Weights of a small transformer language model.
Size: 14 layers, 6 heads of 32, MLP 640 tanh GELU.
Architecture: LayerNorm before each block, learned positions, biases, tied embeddings.
Training: a variant of Muon for these matrices, 95M tokens, 5789 steps.
MLP neurons of a small language model. Each row is named by its layer, matrix (up: input weights; down: output weights) and neuron, and shows model dimensions 64-159. Each number is 500 + 50 x the weight over its row's rms, rounded and kept within 0 to 999. Numbers have three digits each.
Before each neuron's rows, "fires in" lists the words (lower case) most often at its 100 highest values on Wikipedia text that the model never trained on.

fires in: "n", "than", "line", "very", "tournament", "e"
L4.up517:547546517485487601482494559514542558417495535495450467552480436514568456498455544519530548534481508519490678487377505448389547547501328558493483534495450449481544509508518485483476533547538471544503516400440524422509424472497474444458474546496478532519445578597519552494441525593520476499
L4.down517:500471583539485505481536431431448457485497467523487523493521476510467546501462488397423498449415508487552436528576563540514465394556566518497519505523523621366399525528516524534446513435456505482480572589519428522496489486406479503493498487601421453541513520398375450537508516461549473424

fires in: "career", "traditional", "his", "years", "art", "artists"
L5.up441:517538487454534526573416484551511465530528515509520415528501500511544546555522533506540372580465499557547480578496572476399420408424494473425467594520497486561589558519483470532452458525552585493472510568584498528595443499518458519525528503424506462455432495503516461476403572460458521442
L5.down441:582460490463570387521567506479567506464544543467493535421609483490366551467478445460485654425490556524488504463491493540471465511490443429531565456429468438460515545454482536535517504546493601539495502437396567574507513470500540489507518413538497499514529541545557460479568425480515527526

fires in: "it", "this", "since"
L4.up412:481478517525491532543508471584564569551475441482531557523451537565484487442464425461459560524612548498436520493508485522455512432572475375553460473435483464517520464547498529606585515506515494486558519547592491482523467533499518462542454531492409471436534453459532535554503398519504442428
L4.down412:478559528533544432441578537574561462509482442537594455439509497439472484507545491485507484496563520392464445505451536543515432416541539529461432488418528505504591528493388544566507497467473471461509522439465467360552445551524462525472551478593624571443495487518465516532394445502494509488

fires in: "system", "railway", "royal", "form", "railroad", "formed"
L4.up134:517520513569446526542424567509518334485430410558463553430515521493523543545533507481506454507391508494520495518479533485540502444533468443495606576474494548471549546544491460457550397483452499542490590492472415462473504436516392479536492477490506515544523541530521581557476503463553484443
L4.down134:544547482509463588547467518498571454471594533499492450453471493510441464463496517473503440552477435495504467433597518454481487601554562494463488414509434530543517589450445498636533430401603474561498506511471475547547485471535575512503520430394539502464577527432505513399486448507443500544

fires in: "round", "website", "station", "game", "ground", "sound"
L5.up109:573434504454421428524522501563379464545478540451569570448505538456502482483542553537486449490447488501526531602528483559444463468503452540534511512494513529494505495506501451520522501466522400558503533565440437539496516469509527553539458586527480335475496466514439489531508556576433475426
L5.down109:481523542530491533443479468463482448482490523427476458499442510535543492512454373469557449484469505477532474478506510426594499611521514474532540513516485485478415525534478503577515421533571454471448460507490565441567549625413437551482503550475459574553633457532493548529494498523397536447

fires in: "in", "n"
L9.up209:582499581565590558450525577465499460575411495601491530491523422549494453563486538520572537482348574572556461546474544455487581512522501556517312517476489533489460533476477503484446488529477506534532566511484460477518526489447506599502499542505493534464527461475444369489486463492488523471
L9.down209:491512582455376459568468482539442472499592474540578418536483446580470497410498519472454509410441494483528475539437543508489457476435533587437545536586557453457546442424541478464477482554455538483466478514484461572460534455568532466456542610528512472543530535554517547436356559449503455455

fires in: "in", "until", "00", "according"
L6.up565:498458493573475589545536485523484559468525525537554474534495494591494486530530419559626370520517514475612544517472466487474512617493360537411463482502411484427519524470536510580560542544560487450540450478487449454511490426514543446524445575500534556493455467473522443460445548493532506465
L6.down565:541493550517511467503450551464611434609435440504486557545472496536538606488520514611441528460485366492470522475486572569421496501478429522515485537511534506526542440585492467414508499473490431492426502454472440522505471543431552595451506466495405381501468555505493491451561519478475547462

fires in: "career", "title", "song", "hospital", "songs", "site"
L4.up366:537477503501496500549530558452496625537548469495591466497447530540541510477452420489482382514547585545484455491473493519552475477521436427520386571506575469424405462531544452523494417482488571507570470524543403490525516496557519510521550518450519337514479542445564335520462540485541505573
L4.down366:421493462463541526500519442539457481530465455508538498491483504552590486440547498555570508442501492489456456469530464468555439387457498634475528473447521485486546551409403440593397514474493505446416473555428583460480535557500519502569504456452454550462505542453553534495600442461616539524

fires in: "time", "year", "name", "a", "years", "months"
L5.up482:462492585527514602494470582509491572498504432460594360436541526555436512420463473550369569450478485461480451504464495475461433508576490559436423515470503476528492483581558532528448520463494547535560528543590458551515520507421538485503575565462476449478500462475505563481463502542439466437
L5.down482:499559468433452399362498429418543485548432527475543563562489500479552518581489538523534486513521521488497469499548554513399522442527612521596474569500561539481456492381431492500468491460404410422516459490519504494515456466515597473516563484478421427445496492483572550416496536485590520518

fires in: "which", "that", "total"
L7.up230:499461494515591537467608495563532519417498531492574499506596494499453559447591486576459493506492543482488394539410558531463573560408500521430437542517471494546436455471467547483510436470536507565542603472504436473546419601519477548487526400495547441509522586471474480464500509473437555530
L7.down230:521453445537607549490505496440550427492490489493506509466564541529510595539463559565591470450528606537445472536562548526453501537427456487423474550492468567455421507567429399506491537512527640449404394468419400528527483593529450486498476469498494444492463511445530557564461436494499448538

fires in: "out", "them", "northern", "together", "up", "kingdom"
L4.up86:472539473463526444442545552487467583546565556514518523567552549549479418541549509502429511453544499519527430521463626505468459473479529472438476512630488627427478529499584530496418420470487422452490464540415482512447484502549555460487437396346440482521529474473461516535530474396484448458
L4.down86:596546446500506465436439530543484581512566399531478483498437457552540461486429352473521478526509549510462517519485539498477502416490440549432467538479523497414489456485539493493495520552371519472483582489603494531535564587422585482449568491562485418540419506369429534603495493521516525508

fires in: "years", "just", "him", "his", "justice", "worked"
L4.up552:540491538471540422502473597543456402473514391579626379576493490503497465554514567480514530483558465395500506557469537468426531452491592565450550439553382534529544563385472496454508513480570476442476541551519521490523488451528541493534522471478410417512518515553463462445532480525364471520
L4.down552:462462478485490576560636456463490562501504519546552406473523421528491463462412462510468500501496496540515523580458400465456521562571468445583472450446574511458361422565533497463480470503507506453437490556443534541490520558419468512571591535427571521532438530583541477423593454526534480433

fires in: "the", "river"
L9.up323:479487466634582505492501527496534517484432422460528548435508497518491485556523549558523565582478512526487492512538506497485497511421473493421544517555508516387495440433432539466488467404473490505531445474537529481520531391359482526507488516498491462484504586520601604477499452503572448472
L9.down323:532525466423448580520554456466575542514554528559425461533487514520520591519511545459446473428448488511480455461496471525472481500490430502456517419518537464510463492484514483424419356581591469522620458431483550486490536497590516377452586571522504513469478456466443497460469582519505506537

fires in: "first", "came", "same", "only", "released"
L5.up97:436524550544388442549459546498388554482495558558576542535544481402497509539534606464479445421473436492446549484518457450506481472511519538549578575490614550490512445530555487527460523592587452455474489478480453568531551553506415535497608512517517461413534521420584487435553567551414645482
L5.down97:516469526402453555417409573579529564514613454422444476504545509440497463389422497488464517553447502535532508555489578524503492545565603517439457500528409486547545507479511503472550395517356545497495498524523549435461458418509487474393530485490561534585507489528503439568535407418563539532

fires in: "s"
L4.up334:510528516551451469514602475464405558434480496550559521492443399436465494450519482486526502464512534547455528594489393542522449555452429514443495546480450600495442417458515418446572459440449494505467551441481536534577518502476554620508443490553466551486537582419424468535496510489478561575
L4.down334:493599509567551473519515479465414508449529442569521515527493539366424473488502438396463606474558455461543472483527529534600511505483397489445514481609490515429392493494435446450584417496477592455536458540522540533514414557515531504461475460487521521477491515438501476480575484536590516499

fires in: "chinese", "french", "people", "japanese", "korean"
L4.up4:501446475447474532537421424496435527411503481449396554422493536539536488499482490615557510576474498522469557556507543570510566493410453558467505537456500507469462447376491475496600518495562498575410495464430525488493467510519444330466549487441482497591554439531455514544579464559475484483
L4.down4:555510580454467482459549521634468502393403428549469531463423389502590489571549514563475524515557557512511516508534424510467487541462449538457520514399434475549506505500484541424426474541480500494492461480623552564418569465563468560498510511540500521533407558578551486476548596543557498520

fires in: "institute", "footballer", "district", "office", "football"
L5.up301:574548477509490474413521505497478493439453505459479457463518506480452464457522488491549562424525538592567533442438376480465490475491581495436539497433490520562415505450519464445439533450666455517624445520429485502397514454460410507540449471497509545520575568567562455464466494469487482486
L5.down301:525413473518452417515454483575534563563550461591518461491452564521531580502515497539524414560470409525550522429503505526521539554526500401533493484583484588566550503520503468527534521523518656482514496489500451542537480528520599499473484605510536448526390446489381441511416523559517556521

fires in: "s", "police", "vice", "china", "office"
L5.up517:520524526508437436509523464487477456556456475474513565505542486474530574477541461490505508425590518569487523494475531490396470444472468489437550538527436523461415367388487557502543512540435538538531415549601516594492496488544511542497397489479559548581499506542574503504476473489560443476
L5.down517:532443457564559468462549564540447463499517538564452471477494516449555484585541525448456566475551468481463470504503453477473523532515488566576508499494506521425555399496567434610438409544539521407436513560521523428453550541563483513446500564568393571430569487570526459528490464533549469555

fires in: "it", "species", "genus", "gold", "name"
L4.up195:475509499477477502505536441552516543540491508452467451586454513449567545539532478493489451580488525490498510513423522551451508527489570447441563480506522472533493531578428456457539462461496534537508517469471511476600381472549577410444568531532472455606477497528540523508556396528404505474
L4.down195:471493437452551513535435498527493495570496511632463550497534439603474431436453515562535515547489493558469429532547499370548579482438482525549444478471459506419505589433518509507519503474503543523523503545519530584397545571456477529561509455515570417475482600454468516510469462486512526460